{
  "n_kv_head": 8,
  "head_dim": 64,
  "norm": "layernorm",
  "bias": "all",
  "init_std_up": 0.0163,
  "beta1": 0.95,
  "beta2": 0.95,
  "decay_shape": "linear",
  "final_lr_fraction": 0.0
}
MLP neurons of a small language model. Each row is named by its layer, matrix (up: input weights) and neuron, and shows model dimensions 170-340. Each number is 500 + 50 x the weight over its row's rms, rounded and kept within 0 to 999. Numbers have three digits each.
A block is one neuron, or neurons of one layer that tend to fire together. Before each block is what it responds to, as a language model described it from the Wikipedia text at the highest values.

Past participles and their -ed/-ized endings right after was, is, were or been in passive clauses, e.g. used, adopted, purchased; also "took place".
L4.up801:571425474541539561549482533495418400485430401466470530519515511587486459514541543508539566430526420486409617489563549511420493565470433379400571579423497513505497538466475511468517479443392448594554523410490433539472501521501516526500567499474550535400578484520484484465534463468511518467484447460443500466496462529532499418549525523462563433448495478447483479460493475488476534529335525463548495524451455449468449408443484546492461484464455492537483413463486497545542522491515525455482600528438507478490484458476
L4.up1268:450432429483558548516515476520562384505501481479489499531562631535407483534495631509501449376622485549496534484553485517410483614466522446497615442437429539427485440454484490497560503465576438580570525497494461499585590588379442455466542489519507473595539475521532460473593429541503612397529475423479527526520461492496535513508540586453582390346487552523484488436458477522488473487516449460555471499557491451548498496453486532488521591445512436469490436497523534506525548475434500486457519454464416539561538448462
L4.up1521:494480467563527461514517533530491518455492514493524425506533526530473433457522519519529438484518411513521517480457494562467546478569516499544628509452464453449513423484515527559538545491582561492486508489449488527447556567543516479453540462587448540522494543421561512505536582518494584493459460501483528525517476480418522561550467513517381507415410449545583376459399566468523509489545518503526483539584477466536489530443444602464389459555356488376483403535465582517487538357511548524566479480470553526487510543537
L4.up1567:461577506471491565532486496497513490483517612510494531471456544515468428516533504516463461549507472516536503435483424467503584495531540447491547518491506501438502505489531500576564535399529477431577566482533459508480561482421467530431492503549587494436458494470505518479541634474588498534583510505619480485516435547423443541508468554476545394415499567558530377448549509453529483507483418511502529514466515480551504396434578506536486498541526501483504393563530427440504449468560477537524517517456475479481512488476

Word-starting pieces or digits that repeat an earlier name or pattern in lists and tables, e.g. Fig(ulus), Wappapello Dam, (Lab), table times.
L5.up915:509541473442546514427509461487523612530511554478508547467410529486451560567526530446577505418488510523507447546500508412522505482537534536546416615477492491382415544457562469542604484384548453478521577479492483488554527466496513576569531512523542492483586512380591520485487509455419406448528567444559379565549433423410509577472457472429504515443456464562494443479499524505506537450449568483574539454509526582499496473548536506516565469420559584460457492479516589472510452373529467458469399538522461539487540486459
L5.up1775:445470548440535464517515501554522425478475471459566479543460539469461512535608496507517507483460516565511490610460510432556499484639515546459459486503513494657457468620467515560575568562500422551523519498462475581519508438502507562481590551596500639495518537439573586401497525510472461501527526516478504459429422444463452495484464507447503541518506541516467417458450459457535512555463538501571526443504449523454490496542511470530447484539526497570439552341556574498406418549545549504558527430528460604519489512530

First token of a new table cell or line in structured lists (dates like December 18, row numbers), plus the opening word of an article's lead after its title.
L3.up40:378496412533472520568498528573500375527525480537520448444588474421552435527495543604578495579424526575439638458489492523470486474486463365523539446432451470537518429546546489502566504551478464485511455466416535513384544577530606521501517477499603558426646562449587462506451501504439510521511566526533514508541521518551428492511515504396504485491468580537488578517407518487573574546456480525474422546505460506440496495477502486551565544511569495523475540499510523422479514514520525596508423462457446510506537539513
L3.up265:433470517500603545515533600460565526472494545445502528524512474436386407515558466621411468564472494477474554468461472506512487503483502432455587586537447545481427564488520470434561523473494445546492550488478488492527622498453514492479558514499465523629425561465526437389538559428476485476562512490518495564521507531514579604463472495572482499459445578554427499520538566530515541495482514534639580453531469513502421518541530456513523565489492480494490483480471474483459536477540476510477484486409562492510582535546
L3.up377:396441555573576476489509593494517493612466546534494498540578515479455470533533502512562467568479556496423586546473454471506510508518544465550472505455447438505499515570486519509515544557511461558502502482472628540434595499519482518479611494552499452551635607485486446474538487542488619507560512620446538523561519553513388431467480535443517493459465547469419548496490582510579540458480487521416495511521472434484577469517542476508470503455498459517527527482456509456506476529514530529444587534408484459549525506486
L3.up457:522456475513452483519521608512534544510439444492547377609539507427507466553594466516474472527541564561454515534467491531503467529547539398488490508429383473566470521482566520537489518482437504481528508414478562481511594520534583458487519523497459587574551608488490439430499568561539505454506525566526444517462531559569466510441482522448430435539524645506407491539533531490467529499569490515483519489485404573468517527446472472569534495593557542541363489464549481482488496515594481572502494558426434460506604531442
L3.up507:501352488424523494556566512570422607489501484543408428508526546488573465488506447453427567518443410495431553531481520491553451555490505492493564503456438511497481502438563492439545475527505424501573536543440519488487537546500601473511505474555519524515472531498444336409505537504547456418497554470571443534549477504499494498487517548439479447485531586439502472436536519493471351559425544504575457475464419438474487437489399556536596475575391550545480540570486629558432546470504475457435448520346514483442586553432
L3.up1630:544548533540467556488538592489495512597462553486502454444523481540479424518533554511457413450564554518544561428471504443543435443542573504523504529483466499468425515453502522507547541565503433522488469526474409458513594441455542428460390515531465557482501570463572459489537571551473521439507526460524494535512485459453486526424462548514497426518431516477461432563521540500469519608536508381576537474664461472566436525554554499502449618497533516449460525467492453493504423489619440536481553402387566432495597502450
L3.up1792:467525585418502472486511508500572601552451481485446443557503479508417441590531493450442546504536419521474526549442568433487497544502490507434494488466448514480429491435595496427600504477441477512520478522489449428513602551498522421504530511533445547541583557407441480401524563547495546523451532457497484421503479478392524533518430518547504452442380471462441417471435532494567524553496539515448564552572437443481502624519469491483470532480602527495419515452494514544484459509602482608515564450563537505491515541449
L3.up1997:500351569538550490451530547540471483560475519486452395486528529482554452521448478536544470529472548517450557613473512544506458515471525427506453471422410543434462431443528532475528520547499454488523478495497499568537590474556584443459598541540478524517537594467535470362479500520468591359486578460550396592487503548512505544490486531482527557454551545472462497483486565521535525514537494492494422509493407512401553483490457494503516501480537530511418519444538501551491500536572467579536444528330521532603649503508

Tokens inside pipe-delimited Wikipedia tables, especially header words and the first token of a cell, such as Year, Name, Season, No., dates and scores.
L4.up420:467504521541479506442523513478546376552496416617446452461585511434529500427559479535518545540444577487507584519537457488458410541456521473530423528467462477495520505492540516470462485486439347540486458430458533545513652538481585492533624527544518430598653563476470434444449553556403490540537564452536530492385546568507544519513452530434586488498526520501578579574543556445535540538455542574488466538565392417468471564527483426555481446541572503562449510465468556460443511515587526618494502573428473515513538601540
L4.up580:503458465543439486479623450534407437502534470571455404455516528502343474466554530446529491533545496601407512508502474511470487506560520451572435544455424471430486397478487557492440542493559390511505536472451494580439567549413501469430563432484577473490555569550521373391468468504453559503528502548582512550448493590530427482478432546444565492511505558484489548472441483435570506546495468518493427577401388543501519477567498607536543543532523415632473442440473553545452571463555530586510612529386526442562567495493
L4.up1951:466518518506551487447493557561498531520575497485510473438607476508461484511473515532475530573496513467444580476575507428536491524511478402552428589456426469449461514602432580544509562562499497520526539512474440439492566579480531524521541591503419547404620605428446429438495495518423593554518490470427596535446535559487442508503468457502625451409491484473566461469475559448569543500508589597485476541474550436533504512483591463533517508475553465454490496505503639513412465443550538413413495586432450495477522500478
L4.up2023:526453505434542501419428535457473452541524435536484472519613503481506460457522486558514511558450551500458565633601420497399438532471483375507483533419394555556497474566562545464557548389518446495520538488429557545501597548458606500502570499503528439510595629418545498480457506536449519566547520490565489615514506444498495529506465499382530423505473552471583526492497440450552526460399484546473494485601448469438651503467534414468504551494526496541482502445557605452484484561512440559382530554349458510533587540542

Role, rank or status nouns completing "X was/is the …" descriptions, usually followed by of/in, e.g. valedictorian, leader, founder, antagonist.
L5.up1537:478457472542501538564523552637550529485494550502521569553469633507538439550485525507544484443473441499463515467526585532431493487583444557464489429436545512427496574487417467546555562385443521508627503441468518409571539575444523488394448526489572564539454487389527422492501524553508433449537476469437566468502457507518543430445486610461440446394557493421430489392470487567463479441518440497575475461527482570445531451458459503572494504481499486535503527494428530450542593496541516444472497498563466441518412488553
L5.up1848:577493489447488565454479528496536489481525561522503526621568524511474515581481561396594562381520460460443471494557523546368436505483491518477397509536479546534492484506422598532512449448539564530494520576435505415512461445551562555467454445496495482436545478436615481498544576485457408563496429547446410411499382546459521485492489548510475454511534537441436529573573483557490484451466579467578533474425473545569473463518522435567431498507497501551597497519458544446436527433533500590445556534548476509502409419498

Adjective or participle tokens (often word endings) right after a, the, most, or more, modifying a coming noun: smaller, detailed, popular, conserved.
L3.up461:452579437484542586554561512591463473493508576418475545568491550521575468544460488506496486556482548539476512489562467538422482519589452450529574480402506517557475426489424516547498579484389610536546559472544489522461495532422513503515504462548497533580538499446452518424480527496484449483497483533569446479529521511518522425495472577470525345499483522457465492512454479490499513480414574449538499437440506492444478414479453535521597533566514491359451514438464501454598469492596515475471454503359428491634510457546
L3.up586:584566457425500480507514561566464512475444485489419414462427501493496502532530499442446466504524460472541503490445439491428431450552479440415426396387504536492486494489407531441589482476526481446559525611516459504462538475464457459405392482564533517599584488524506529598540527467619550543544491529496429511480497504494515440581466504513417441507518426554545533464490534456489497495521468570427488471461504471440441559550423482468475520543469464485460470573522440528491518474495533526422600499459414506483526508496
L3.up670:550531432427547463539520566522409455518475515584543566512489528479499431488500528498492497450476431545433565487571438503452504454488496488416601526455569460521474617577568508464527520467478502420542482506524447480390528506542511528502498388497510553460439588453530498501542528543556477502537479418560505529562375493455496459515489503501441464493525505468570514477487482540450499467443494463462442410567505505482506471550463529557437564460515506504447426504493470455500443583531514485544507470500479530507582569512
L3.up1261:555451420567472516483550598485472519488488422577499502508435521392457476589391546439497590464584554564536547522522439491436442472458491479546500461482475485556472454552665486431492516503479490491593557487453474435564551540448496512417452570474536596471470552530548504471541514483548549524486406471525425549480469520488501431444557544377456451439576426442539499419472435556512497529562484459536481496527464536387585491503521564545401482574491467457479502425440544521587477596538519622448552521526568355554516513490
L3.up1545:535519406521483475496501511458432471483510465535517513532554538467456493536563539446485464517560474594466511435469397518397522485550515553482528492440553420520503451457581495511518477481420482510576482430471498470480536571518426462435510551559481543548544545525385484508496548493576463429462543500567456526530360517475519410485499627481425436508528494582398535409507595493526505519563464458506505346454487492453451460468492519492527499525489478515554436547514492452554492393577535522447544509517387483601587489402
L3.up1750:492503437431583461451485567544509447539529487538500543638494643590430451585559541488530498402553511528463503442549468503419505479530519514564658469519443455502471446499503538521513607386496437544572565560516491549578549497499486473445578438533479474610493472501393456417551522562538585488474532425533504556516511514474516447521432562455426446475451508435452426440499461554489487490490481431568443438424474504465519482438484544514459460537430486521489518537523438384475567486459436543449563490386487516534467458496
L3.up1866:424492458506323568397433576565507578524530508566473545594482586507446453520552574456383506524384411529505442506558457520500462524497428505513537455530556485465410462384515590467530537457452526525580471483446507563441487509572487559387521436395513491534517536513465476514533554579525487460503596524498379533486410553604492502502446550424431518483484579503483477410530471588447470409538510599535532505482423462440507484507487571630537499491453493493454496490490481555501568450584500520509565523449515498599557508477
L3.up1960:460531455562513441516490621536482545502522537470458385550475489527494437566452503414496496413600474566453481569579512577445466452500565543409539542466506487433518479492537431560529428450520464505548527411486458527542561488516457457505452506489410531535470573541562502498517555551538543435552454472549488524554558563513432450508558557499475560487449600468478553487497546476523505552501452446553471444534500500504457510493490486539554500547459557467424423453566470508556389530538465504481513446482486485609535461497